{"d_model": 192, "head_dim": 64, "activation": "swiglu", "norm_eps": 1e-05, "attn_scale": 0.125, "parallel_block": false, "init": "normal", "init_std_down": 0.0, "lr_mult_qkv": 0.4, "warmup_steps": 304, "seq_len": 1024}
MLP neurons of a small language model. Each row is named by its layer, matrix (gate and up: input weights) and neuron, and shows model dimensions 0-191. Each number is 128 + 32 x the weight over its row's rms, rounded and kept within 0 to 255. Numbers have three digits each. A neuron's up and down rows have the sign that makes its largest values positive.
After each neuron's rows, "fires on" lists the tokens most often at its 100 highest values on Wikipedia text that the model never trained on; "fires in" lists the words (lower case) most often at its 100 highest values on Wikipedia text that the model never trained on.

L9.gate431:103138152068079140186086154104148152111094155128134109116119102154111080118089098114156125140150176148136088063080172117129161121043074127153176110104158144107102103153063119141148059123078066123179126164142120159172186110107190098141142129107148130186134156137170122079117130174168156039070133076141196110188180115136139083120117110082088167145128130123149139135126097147130138188084142163160143129157142113143177118163121120106111102113081113179100138146087193152134151100114108073115127157117169097162123100175082138147105109147123127151088134107108150181168129104100123190
L9.up431:054189103111104115131167107151150172131122194139165154118152084118115129174092091132169108141140116078133118169187146159145160126097143138087160167179185178035159083108148174138182187146103104105185119170111154074142119130123156131141050163141161139131128188139163078097148108158145132126125131100102167151155105130109046152160119154092129106106161127138153121150050158123241121124136114137163128143139171164124106126103131162142152134128161170138090102130141115103133120174153174146129101082127105085134174123169092152080085115132156124179135117143171124100155138146089118194
fires on: " as", " became", " the", " become"
fires in: "as", "became", "the", "become"

L3.gate364:132166108059149097119088135076130063121131135105091132076120152164125126154091203127117097114152135146200145093172147147136168113220171158172168066098158141098075140120074117100148114118180142123158119129127093154149123130149131165108116067073102097151066138120151060144130111143134137134073133122086165162150097165141118160165126119120104151140122166128130166145168083100131151137150175176119120106128197205153123190093107091137084082182132110139131113084148134105045139111126141153080151132077139175142094131176121159177118159142119140132154124162144081170142057125114163093
L3.up364:147112138174129130096108134108168126116221120105096156138132158098060105158112121139107166162099085156166179136142146206138141162158152128104116174133101134182127140203140129083114120165152175167120178146102098072140143123167082133121147167142165112193148071158099191107159122151150176068124164050161106167135154144147098162148147059052126140155155112152076092103136159162130143170139165169135099152119133123183110083123131182156089119068192161049134072121126149077107191138113155102099121176138072125136126110130135118180120143120116124106129104121099106134119126109132108148
fires on: " to", "er", "ing", "der"
fires in: "to", "vanderbilt"

L9.gate444:162068073118150127066179113104166133123146071135161146119102121157133105180083100152123109135123117205098157095096129182136104133106139032088147149094137115130102160106119112159038109113147107092173110159135056129174110118104148068104154140129138110113159155141152086153092095126121147129146110142164144124125142106155171167136152133114115153149110065114152165090121097154133061126130131139124174092051133147148120067116100091108123098145156133101106190151095118119140058117109157066066158082049110137115088097162171205102100166090183132104150147108144161113118151153173107117
L9.up444:117148132088136060111128092092131143161122068131158103157109179139124151133122103130097137113144059112182130125137144167248100143166134116117184230101077147169064110189157132102063175162111067119112102150134090164142097131048153169164151138137136108150145155097189137117145069143169132137141125100086104103177143122194159148080112133113145207126133103167126082086133057131143067115148116186083093145132139106136179129145090142134094126105097172110113135170118109156139135164108110109100136094125117132136125110074149134081139130124147107135154162147097133157121119180148151110
fires on: " was", "9"
fires in: "was"

L9.gate365:118150092116149118075126077105177144158113118153125115073095090090144092167174121098105081078147115160148149169118117142084077125156108139116181091117105093123141076131119124143162120115174251096129140121125127131108143129161138137096126117135120175177184069118157088125063066136166095128127193096137146155140159108149150170151131094163155165137084122093127169092114085140132135052116206099153113107129120159175119114100083111112119130117144152134086200147148074143131162105100106074113101103149086127153083096117208172111115135128171082157092144124197114179111073118162142126
L9.up365:143199111203163119117155120154113154066126161108148114131150152138153175142121141134180130195163127075091136134146163209165126151145083189116129155079103125139116118107136178108160122139174105131121191135084164076156151141112165150202149152146149084083141141158066208123116122143144055139164142155153091117202120124127132128071149033092109142173075134118133133072168113097130123110150129181105132118101070146107148185139075128149141105122162105139130153109087170126094089115112098157104138121145127147123136088180105090145093128186141128104107151122125134160178160123120102054
fires on: " to", " can", " could"
fires in: "to", "can", "could"

L8.gate452:125166119095032113167154161147152196124093144117115198148167106116133068137105102110105103148191086162131078111112136145095120111102062132141116150186128152128110178136117174105154079201072131124133095167140108080201137129193168169143100084142140097073143171123129107112109133118113103119126106131104088111076179148099133122180141114138080094163171106085141120119113133122144077153119113096109141179132115145124138106106105131132137075098111185135135171105057086084151129113115141069109088152114145097100118155208095201109134167136174137100109102081133094199157160115142127144
L8.up452:126154097120084096120082099124137157096088168078169120138172102124099118097170147187129080137111096146174123162127137107094075066092117105094145158115169161166128148122127079137080123144093146173186091160130129118169110114066210109096120139049144155101112174085197135105125143141159128140152094117135077115055134064118148149106190147143111111127151123084073141096089069165121086187164136071109099162165143111157073072099118120136137138113127124179123122073125109079190150112153107135128162133170173143101145124153159125106151194124138133139129089100072158152140132131131056144
fires on: " and", " as", " is", " was", " a"
fires in: "and", "as", "is", "was"

L9.gate468:123141077098147097040145150132146129106148135173104072115099152176101142068099112090178117128190082167089164092129132135180129107064151177167109131134132169144142076112113131093081137153115154118105081109140076117174186189144165069166146079123054126122148133162204120157065141124121169141127069122146146160141105101110156180090126171189095129134158126177113151096112142138147140111145128134158129113100135130138158163089206175163089071101181068165135129100109155105118108139082086102131159118141150092116112064116142144112126101099118175172136089106105157084150092147162127123
L9.up468:077196135129076147166181150168141161125153217135154148147128170122135141074073148111190106073148148077095104113097145099110125169062114152130139162125130157135092146156163091112082091125050109135200122133087138164146080181148077055149074134152134116149176139118170167118175172118101121158176120096130129164124148159126081110112156169071149142140115098127105105139163112166132123148120124124161118147096115112167145172133103169142092118124109041158096115142092138101133099090075130132106064098132191098136118137095084152159182151180098133104165088087112084121169105146147125137
fires on: " as", " became", " be", " being", " made"
fires in: "as", "became", "be", "being", "made"

L8.gate442:088088067128112103079157202164140102167135138157143147123125141049083119183063131116134114136107110070193163079092147142123123106149142100127125158106112139094133139148099128083071163120155167108156132168181110099153154174119134096099079167101173073133095163146146080190103187107172072133098107068098144124144131110122125102156140113162132107133135115119136117185127061121065146119131066121184180154122088160139141113115069107102107143118152124203108146069121076125148118100069163087124129170098091072111109086165155150094122153120134128119102137150190125092177135166139109170
L8.up442:137175109147177099147129116155156158115156110078166126098081089123097119121099169156127149108115160147068107170112134128073130094078149112136168148120197142097061143129171094086124117148117068108129084154144113195095169128068124136124145007146120132145095090137156152139092177140122128182142141133151057153132171124180091109112084172105115150129154084103090150159102115138125148154178164092093100129089179165193145158127143151156128166112131120146122205193081124092160146096153156034093160126129143088131122132140121130151095175120110108159153112160162149171148158167119101161
fires on: " as", " be", " not", " is", " became", "1"
fires in: "as", "not", "is", "be", "became"

L6.gate98:150155130070081068130150190102129150146138099187082105117139045089142141156138045145132128137110111123162101153076155130130111108133143072143139119101148162106109161142074160138110091123119194088125067160131128148094167076187176129128134086164114142047116133176142169167106180138127115093150149097112142130122112134145177110143128174101140154166169066119168109127116130126091125107091129134140127220105083178089138106130127121152147120118103171173123164087082141107136149089127098114033114151082147101101112101134162194164110127180142143169139124066069144107161102109169131096
L6.up98:129132106128131096115161141148071165106185150156173102198164119107153157120185069113147136122118153090151154128090139114120153118122079105119156133141102182104128109148074190178105112108131173101131114097124191138040107149171147143161128107146166089124114134163118128109159164112146140068138133128108129132121151123169168090161120141144157218113175071152136098194120136131063087067090104115187097178137130110084129156133135135133147128144146140224140182095087112134113179083163096150085137152124121156071117159169108138166173103213099129152156114105124138091152119152166198116
fires on: " the", " as", " including", " even", " like", " particularly"
fires in: "the", "as", "including", "even", "like", "particularly"

L9.gate258:151140105063135097073091102108170116152140135147105078112058078201074135096174090083080092102156159095091093104119179163101080095101153123103100147130134150143121137164146176111086108119127158098185097151126081102131145112080141104073116104108051136118147141122168074137092175200146124183117090083105095155111166141112152164097113110092121141164153131105111097102081098103168154126095072146123123146107124132167119118168145108110090140089174139165084075157222134152123125196080118135099143126086167129136080101108144143131132133123174168174086131136126166102169145171176104122
L9.up258:099184135118187103177125125182126184131115120138155104143091163160111155173123113152139124175151152154122136162124156125134100148137089133127127160163082160124079140164133119098093081171121169156142121136159106077118183076162113105157117170105128111196143111160116146151135163135142178125142084082128111074143156189132100139069081151127172170136155106062138081152133094107146118127141127097133121124128121129116157113146110186046088146166145202123075102169141155094174136125177139106121115112140119085074014084181107177057157051172144137141108097146147136167158079139146139157
fires on: "s", " is", " be", " became", " named", " been"
fires in: "s", "is", "be", "became", "named", "been"

L4.gate99:083141137119090143103105175119134155147102089142111141135097158096173096080101145080112086149104182121111126095117088116156148106131127087173129135163084121095156154114089070108142143134173185135170097119088098153097179047134165185199118076152162124126078105207100070110137183146192120137119158158159142180104107101108123151168168144121068085109093156057085160128124058127120129086112070147094105069104128144152152161097086151163155147134158124108119115088142105139150159142137145122156104158078141118204083148127125122181146105116106149168147144180154181084097152119088142117
L4.up99:130084050120170110129089080137151131169181138077193152140120140092126106194138153143116154185131095192187099116112122064069153104163101142151116109141072231138073069138166121087136095145142125124067121136131133146151138147068156110118137119162155115142091144115133140159141106174134136098115107122197121169099164115145075135203165056141112090180102202093141114162051118126154150121148142116161110083165140158137107136154094132158091131143127102145180138127121134075097155117092155165166149151108108100118082151131112145109143102161142076138134149105164163139150155170127068148
fires on: " of", " for", "o"
fires in: "of", "for"

L10.gate309:161169121112129117123170076131146174152133094130132070112133138052153079171157090106171077108140096157137066108114148191098126106133173134147180150103109122149108160151103153125131108051105161156137124166138126093139147142106171181163074156139162118089077113160151120125140157089148148138085168084149141087117124149157129124060154192059165142156147127125115135096150094141120159107141140171125117150080057108157115165170144078129124138104150120125140161075051092110108101102065143067146158105154097117113161096084180159168078139096136168182063094136133154059142119129101109071
L10.up309:124167122173119144103210138217162111072122109151115095120191088180041084091146117105168187107158095144070151159158121107144094167068130163166059097185077097135185136132090123133120101107149113152153126177174138095145145111135083152162160153154130154112148159117072141178096149075114121123116194109092166124081123116105157087131117129146138133178113152077111099115151117113186116140097115133107124115087136102200112117132097101159124176133124122172077075098129112117099124135102167092146167148122157138138115099095172128167132052127154175111119148109097169184154123111084151139
fires on: " On", "On", "In", " In", " on", "in"
fires in: "on", "in", "to"

L4.gate214:136224127075118101137191099120122145132185079068189117122171130165141086180172107093120116152156073134164150089178139173109095171127126155167157142130124129139132150193099076121121148150119144151142134110159118108103115130146124137100145111149102140127164087126151134151085142119156137112174131078130121121164103069196151155148088150141177148125146064139105120120153124116117201082151174098138106094053141146187109125127095174063096090126142110113111128080077050116079076122130134145085100094096122113101067093091166155144143116154158179147077117101104123065071119120109079117
L4.up214:134156098080147120088158115109147152168135093108117126123112106148173108146130096135141155153131112152119117112160129156132123185137147140119108156151106150154105128109138124128097049207100126098187124104180102152112154129151124131109139158151113115127145077087063166065142083116126043190118124066176128142190094137198072148200074160135143145150082105099128148099161181114176185097103158209140125136112134151115155132156075160146173084151126155140119168125102102181119121154113103048116068150190155113158122101086104146041097137135111131140114101114073157126135171110122081106
fires on: " would", " may", "t", " will", " to", " can"
fires in: "would", "may", "t", "will", "to", "can"

L10.gate405:152156128123147051134095089154148095151120115122211193108091114138161091127096148109087083136115142173110115142090129137077131142137127112124147060109110161116113169144149121146176124169097167087165161146119063174115141116146178113148148097064169160139118091126187105151101177178151097131162096068155111147087126118106124106093080125099106126166229120127084120098043103149140129094096134169120152150162140087074127052127156114136102097144130148141132158144045101086187154088063148092109096137113107091095113123099142137133099172086087143102183143102148115151110155132096098115
L10.up405:103106131080034133206143156076114118100094159132178169118126107108121127148124130101148134157147101085125140144115075113146095097069128144083089157129094110140123131131124155158118069108149115161185101099148155108115141144069077158106108126103132107102127196122141117077116099162109119098111080120123113079145120087129154135147136147068140133138122116112117106120122106188097178225126166138099066139108160083148086103092124126153237126110172127107106185118108147073164168128131163107173049166141101182121112169172129094113210128125126145109128156146101199113152117131143081169
fires on: " was", " is", "f"
fires in: "was", "is"

L6.gate242:144187097138100085111121094111130196134143131116066119139072092083127153087081134154121093100137117155123117137141100142128098107131146164111172136130050084162128119149182101107097206098139126204088121118170139149131143165131094161074127132113161190144157099163144144132115140079122099114160201085188127154135190125152189146129110166102135113095113145134100172116139166085117106090110108061159126140120106101114114166091126165136144109094145115095094143082157146089102191080156150153147143149075076171147131112122135144082201043088124102143098138131153187103219145123104134111
L6.up242:127235131085116148158115099162129139140127096170109074166092159126148127120149136134078135169109101119108123117189128153112149214167118134138174202131141173100141129091132077164092094127096190097129094102110161145049069139120121158138119131159140074119152114096128135144160113093113087110155140096114139120158112143132134107056104125156119154130134049203131156150119153108128067148137121094120136203111093113101149176119176104164083138085133120084142112134121137115173103069067126135108138087147128144093132081088193185106113182197133153123139135107150136104143078172191158122
fires on: " be", "s", " not", " may", "t", "ins"
fires in: "be", "not", "may", "t", "proteins"

L3.gate72:154091195151162147180146169081170178178135121123103112107140188125118100181107120135156122107067107133106126131086141172109058126050140096080151093150156140084115189137139098117128169125122053125100204127119102118133110099108130116105140175148110117166168156150132067134051100102140131129156089127182120106142149092121141154141097130141143099133089159106132199107120082121102141148132140133098122067072160157122184087205163077177137113107092109089097184154074115136098097063195131130116117134074119109158117096141115120096106176115110140126123130151136151158169100114196148166
L3.up72:126100142119097172103156107100113120117103088147130137123035141098073150134105133100149124106119122154106087167121165098143146115077116118107199142146181110124096180074158131205096089093094174111102143169127112127126168131148174106126115068112111124179152106135105170125143085175130151094153072108174105111137160119152090124153158123153126181108126126127112076163117103076106083083073113123199200060146103148089111194166150161112161111137162132127152115110130110173134169060136138130115082097071133041168115137143106089141114143081089136088154120181060106162138090146090148146
fires on: " place", " win", " team", " round", "do"
fires in: "place", "win", "round", "team", "gendo", "draw"

L11.gate93:133132136101125144114195162169118147134113103136197160123142082141149118184110107096130116123092040124139182134119124187115117095091096106101129130128084138093101116155093187182145134116148126125094170129221095120167133148165138152110120103164130156122165160139130105144096142165145072121087098120124157082152147124102139142122107094116119198137207111092103155119146114169150103116122164104150150108011117167148133089153124124135088139185151151109100182104100106155127069121106163148172161150078125079099125102178176169160094080179131132148169190128089054128130070125115127175
L11.up93:172111136097081137131134109157112134119129168068140146127131129128156106122155076152146111162059106102076155100105111121143126153136110134129181091097136162117101140142155083145172152102042142113104215162136116132169149077151128121110184196123148103110194194109161154164071142154150121155114136065117172171129134085131133170068098166084070181138137080132076174073094106171138075093138135151139117102139155115143128117114079132192136180147119105132081132133126135130157057108153135131123124065075123097098141139196097223138138133117139163143128137143121147171193118141159163126
fires on: " of", " also", " was", " currently", " from", " had"
fires in: "of", "also", "was", "currently", "from", "had"

L8.gate430:164131096123107134084148137087142155143104086143136079125122090151071106159150127130150093103125131162130119157084162193093086151054168053118148141115120049178149089111090150135123106165153131135110121166157041111117091134159143114087170070165119135155130134225174114093116137153154124169214103106110124119168111154084114121047167099104132143143119110113116141100161113103096172108107097138127121193109116102120109137126165062125096169094181163109128120152074073115092132147114100100078092116137142051108114097110171155136113128165060127104153131109097174168164106136157097117
L8.up430:132069079098112120161148158128081109076163124160155083177088168133130167140115120112071144151134151124080102168072129120073073126129091128133099041105103193126112132189081153173152123096091064122124102114125127125168179110148103116162205105166081130157178085139136111140155112130101178120113125100167127143166153111126143117114101092114136202129159088051172134127176103100099136106132136137164162112099143164144096140170103115117169110089126087135069125126162135148152134080096103189148099162105154166120119128150134063135063095152154131173145127138076169110115180082054148121
fires on: " by", " of", " with", " on", " from", " to"
fires in: "by", "of", "with", "on", "from", "to"

L3.gate282:125199113163076097043129078120113189119174070134063128114118157081156131202132164142136055123124084142196145103143150167158135156095078115129139161104138066096082148083143121112097109163129119103153152108124132118146088107134128097128119107128101142149116098103126115143143121141097074134099131063163151134186110143136131180126098084133070177116106219162147115101155141123106190133155174120186104105090103147102104134153146115066127096178135177091134201107105127148130120142101135163117199163097150104141139147130204108126146094134126173202110124111118182151151131138136150087
L3.up282:087151044112163107125130110082154126068097132137189091091136111146093142126122121091118132127139109099180149149077126119074147166140169113132137072115116161179083095117144094117130128132135149170085129120169090152139158169130138176121116134153102088127153185144116149159115110072140114111152123059154075124123183070160196137167123155127197163145159102098071147137119191089140130130167160181087151128174179113157141148125101125093087161075099130142129167176083105140048116143095112085105193132111050185086062111099083139137178098163130112103127122139120115100158118127105105089
fires on: "ly", " to", " not", "t", " would"
fires in: "to", "not", "t", "previously", "apparently", "would"

L11.gate129:151105121117132165119124125139142069129138086153131125153099137087140154120069119131135166156126167160176091184133103172142128196160102135130159140095123112092108104147112133133098167131141132037080173106158092117214159123137139098099176120153156100110088132148107140071163167161153136128144132097140120132131090205122199104117122137140135137153119072093138101158191087134120133087083101101146085176111120124159180118209209137150099157146171071177198099109049130138090187110141135191147144123134099096127114132138125113154096133136185130137057157170116178132172148077131123116
L11.up129:097157119176147089119169130103144080086141114107139146165155114138077139129123091110140091099128081130123088168140157145111110071051101149113143169135077124163111117206118172121108133146117110136169079185175102062106141114111188146119155137106064130104158176134150157119104209153081092125102088080122070089079076132127104146104132130157130145119176105140127083115119129140151119082157139108193091154147117121166106093123157063215135143139078173157123080050142140068110171133046100071127158157125094086129127107128112164097129106116167143136092107107160129161130113129074132128
fires on: " a", " A", " the", " No", "a"
fires in: "a", "the", "no"

L4.gate321:191126160085072063069154144145124128122155123136182129130130161097148107142140157116163144173117156152115080120151093172140117039065150127121112079183114147132157114141135137111165122144072127153098085105123139100119138111125156081119111110118122123109122093106112059129108077143176149088192108108124143122128159189085092176129126106130162077170135120068128116068099110162119141120103108147124120114109094151103101131175055142124094079146113187107112136177176133103137119178088129133155154116084155093110107200120119105167180211155063199146160207129081135152162128121148144166
L4.up321:121073092119162144091174118150168171115063168104150179135159127120124125132107144156114114135161099131117089161151113186114090168096209078141145153132125201091105114092150161194142120131136081109092150154107096113100098138080117099129148104155169079203223135116115122157151118093180103182115068089159141127148091169164140168169103138114155130149131172155098094065126182117130098126129081159065101133101082140090132120139085152119142107161118178097144129138137100117107156102129104191123092126103170082100176150117132184098143167150160145106163087169069174183130128114161141165
fires on: " for", " with", "ed", " by", " win", " of"
fires in: "for", "with", "by", "of", "win", "joined"

L8.gate395:129166155081175123115123086146154160130086155131168096116161174164150070130181125078139175079142113145112102137137051155135089203140129116186149171151085114164170215149141087155152113179055128135098150106128119096129115163071175231120185178125150109150143088110154173186139119119144145130148151097101126136141127118192133123155105184130108156162118128182124142146107129092125122081117113172159093165108108168111193094153092076069136116133100166149080162150123093148067129074093111113109157127081126166116142103123158176133153131168158147106129122096118144139099120100122079126
L8.up395:162207056118149084126184137068159139181148141154099141069104135109174159111121074104151085129177123106124082107113173178116142151109156108150110115116122139111180092147204107116131080132147152139090074097140116096136132141110121128087155150117213142134154120093148174145161142087109135159142119125055138162076126135211090218138125103128165157095130135133177178025137164135141136168125156166080166169089139184193111093151110133137123102097165120130143163119166115107089122070154146101121137118175098120163174113115127160134159069123138113136152104114130082127106101141133122113
fires on: " to", " not", "t"
fires in: "to", "not", "t"

L6.gate44:155101116128197122096117168102140122162158133151066163118125188081185100108121117120130151158136186075104137094116178171196156158151141071098137075145101159178084135128130132062099168094119180091079140154117139097152083139141158160116120118125122132114063102105161150150062161151131080142090178100156124088123120121160113129129118148131067120196122080146137183133136131152089136147113074133206114125091131136115157153064121169141154057112113122133119115140134124126211110148137127132102130171158154097123113172176189128101132185084187205084104132110119153135140093167137156159
L6.up44:126096095167141044121129123075132172107163149136117153108156154120188169123153123084121156167087157080112146121113124090116117125134150113182129105139188123200167131171140113077140113043187178191133123106102102121115126183151093071112108099054159191138128144120117130151122114087137068139074101126193188142094101100124119108114113169162095083106119110145141184132104150225136091107121165130116187102126117169127077141091159153136142093085101164109080113125100058110149136194128125146121158129110162148090141146102170112169173140143123144103114094099171130121147190128139111103
fires on: "2", "o", " United", " well", "tic", " Arab"
fires in: "atlético", "2022", "united", "well", "arab"

L4.gate83:133142068073146081062152070097156144151133116108151175077175156164136107139126141117164100170151109132093099136116096105194077141163151178077133125160099105126080107136126088133147174138135160085074146146134088125146168094135149150130177135119110095224136106075166114143165126070165124145128140101123125112116055104130146153117084151161145120138125108107063110069125111079137166145131187074154133144044105211161100141099082107186125111129108129116128183119093134122157148168144168117109182132145102115083123116115129183135109112172154106156135121104156147157137124093227126083
L4.up83:154145115112104105120105093144133136157101107106116120125141133120120139164149067174171079120146124118119098138150145136125155169097055136102123137136161112132107082065094063136157064148141147148091070127073102175118115103170127130172134149139080103117089068088130086130046098109130140140142148145201160143075084130157083154142087157133130107111082139113099079162141110151168166126117155071133144105103161123134193078110093123123212151054138115152158142123051086131091155109112152056163162130152095197148126174168093126140102158137119140223110124144088176092123120103143166130
fires on: " to", "t"
fires in: "to", "t"

L4.gate423:200126116161141091151125145104160129134129122123073109106169158188097101215157132128071151159118119138163163093113039106122111128132146092145096130125111119177107134094129140092068145132134136107139141172161128116132059125114158162118191106109094073104200077097153130119152130156091132074102159122087155134112172127173170107147154127154155137184081047191160161154192112115120157076140089155116109118159112145171112083084107085164178175171057157123090142173127090139134180131100118137118130148110119127114189152124176144086120147105072076136098125112157105115149139089131075114
L4.up423:120089091117139140048063103134133142123174172127120119111139103119105189094150093122152088100123175067171116125128097148103151120127087138205202168100151121146164097121152153129161128135128113120118184100085146123140109156128161160097117099131153120049122085122128098137134154152107209156072118126147129086091093102076102175104138117116132137145097094112172159120074148214192131084139179084103108153113154157167097108119141183086157163080157102133149178102152106111198080122125184107081115132144175140167117149158152144103110118159110132129100133115031094096114115138187128098
fires on: "s", " its", " her", " of", " their"
fires in: "its", "her", "their", "s", "of"

L8.gate56:178097061105107127110137199099107104086103144099130096122094156179189101131122170067112080150155072203141093160053112143055120144124136154173142129155142134093120150134128127146178167159137198125193171143110112087131119124119144127115151151080134063145153109130142144101149155153167175172160145056108133147117065110148108175138151185080164090155125126157136124159151117125079169133150170148108090152140103144116102150119079129119116117105114147118093122180163161082146103102119144106076120148126208125055106112154159167142150183172183172165129126139129118104129086173136077140
L8.up56:133193131111074072154138178111138120157062109141209081117163098105132155132107203065125146132170135194193095134133105104110056135092150136138153112125146122093135078128146078098178109126090154061118108136105109111138174137090151157155138183130121093155108102111112142108106084135158135105114131108120147130078155150098158063145156142165125103186116151086142087110165140112130140134169155171091134101087091157106123076133148141095211128076085137087101145100118111152164097136068147042080145083118182194132141102145090120136094143124111195118127139147108093157124145103176113145
fires on: " to", " I", "I", " can", "m", "s"
fires in: "to", "i", "can", "m", "it"

L11.gate298:108167118124075074112168194153149204153139136133123130128147083115175114132173159143166142103180139135129099100136099099118132154098127126167134147153133111130176128180133114137131207077078067156136105152127094104112136062101136148199150115140103112096099107098165132125122113072157064133108164168135159161104091177150142121132138174152078068115101229093143112120188125119058150106117090129146118195129177120147183116082105155089155144123123102142143166119133185136097097150119148103088099123142131109167113107152144120175074094126127167178146187140113179200150108162116159074
L11.up298:140129179051149141182149130084143127119051140162130131097137101106094030105188168138111095095119126177178116100148095086085108164139157085125078159124130101129159157139146153141096095102092107094162031169125104097131111136103108135132114091143172110092096190154138092107102099137199112129132185147114131150138130103166106073165181110130090133145190141146071147126126151146129123119122147135141128124099223120100124169133087155108146200110124105159113153183108113121136130192152155097157137127120129112149176092163157186092155111087122125087120146137127192099094089153109064107
fires on: " on", "On", "5", " On", "7", "8"
fires in: "on", "25", "55th"

L11.gate2:149123128122138112145209174110161148130121125160128174093099143125144168137152143075184127115128129169129069087141111127171093077122122154125119119144131140198060124101103104173183146109171167160101096116170064110135129092124092119160118113186122158162129142116151129116116165166104077149139141103094192097157097147122173121115118095069105146188230116111161145085169124111163137126138157196101092139079136154153170085098070139088087111158165152085081161139105137140170119073135095161137069072123088128124069066140160160161130064162121156168123149064110151120129138134123132129
L11.up2:137139116104138146106191142116118119123088112177126144138138136141194152122132174162116098145139114070120138110144079120097064146145153129094083161127082100102166151123132162093182037162107144093148148182083152151143128093098132161167103066159102096081138113151096143150085129128097109102148156152145172145133175107156105141081165150099143168179142095135148163230166133096105103136123122119146140188102154109122180155084112161146149087135142187113122076116125123043149154052088103129043126157129145164154110076127165121098169138116164119164113144054144140099177142129152059115
fires on: " by", " of", " before", "s", " from", " after"
fires in: "by", "of", "before", "after", "from", "for"

L3.gate306:093095129139078089102162138125185153103151064097108123080113119132144123169158146071089118143148086126098101142059143127147145165123090050143154123106142090152164122165119144130090051114117076088091085144139097111139100116061141119142129110155092093101151130076118125123131093131164148160189153015146106153139125129098163165131125095160070136159113079150097118123140095115095182074149185104116107187120161139113137142107107146114160139109115162076107106122147116153088140086125109159067123089103114137088120109115207162160102117118146224125134162114177132134060126145189132080
L3.up306:122095142102095103113128144094151148124100110166138084099159126138153092080120198172203095159060109161151105144138150123116121108118104131165156169131137095131172151147105107158089145127182123137081145114049124140123126159156135099092156070091130083189104176101113141149129116111088155100098145067096123140065098117066118144157102104199121125160143168124146157148180129199139084158152147118100226129133151163118166167094071148099191130110108115150104181198126115171126151143124135134091133157083177166153106150148169152145141178195106111104176098116161155128152133070151140083
fires on: " to", " have", " place", "ge"
fires in: "to", "have", "place"

L10.gate256:145207103136145128114149113138172171156154075152076124150119160092157157122133120111090145114077172164147130135057129123088134134085093128126106154127146103153155137166104124160105118139162127165076143207110063101204141103148195149151163088141117143117161102123177129179146161198108143084092134095169157074143139075158128132111106147100139147187121108133129146131098147144161147089134138119143179127093107195121123200117047157056067108151059182063108113107104146133157090122181108100120126135097208152159090130107152093121086139174132157150104116095101142131120122130092126155
L10.up256:165139079111136103122142128195141099162218161128110111144151127118094246139114110091077155103116201118129158109059108188138115134111106158117093197125112155090181162126115058136190145089102160115147140097116132145118134131203126151124084103114094111109150059035117139184093173123119147167076092099117139094138100092083194171157142139148132130119116061146130099092128204152138154139137106126153107073086058112143106135109103146098101096126121104092119092112097149143129126122138073109143155151151156151146116156101092137136124162132172102110143162110117122108148087128166159119
fires on: "2", "0", " Ni"
fires in: "2", "20", "26", "24", "22", "28"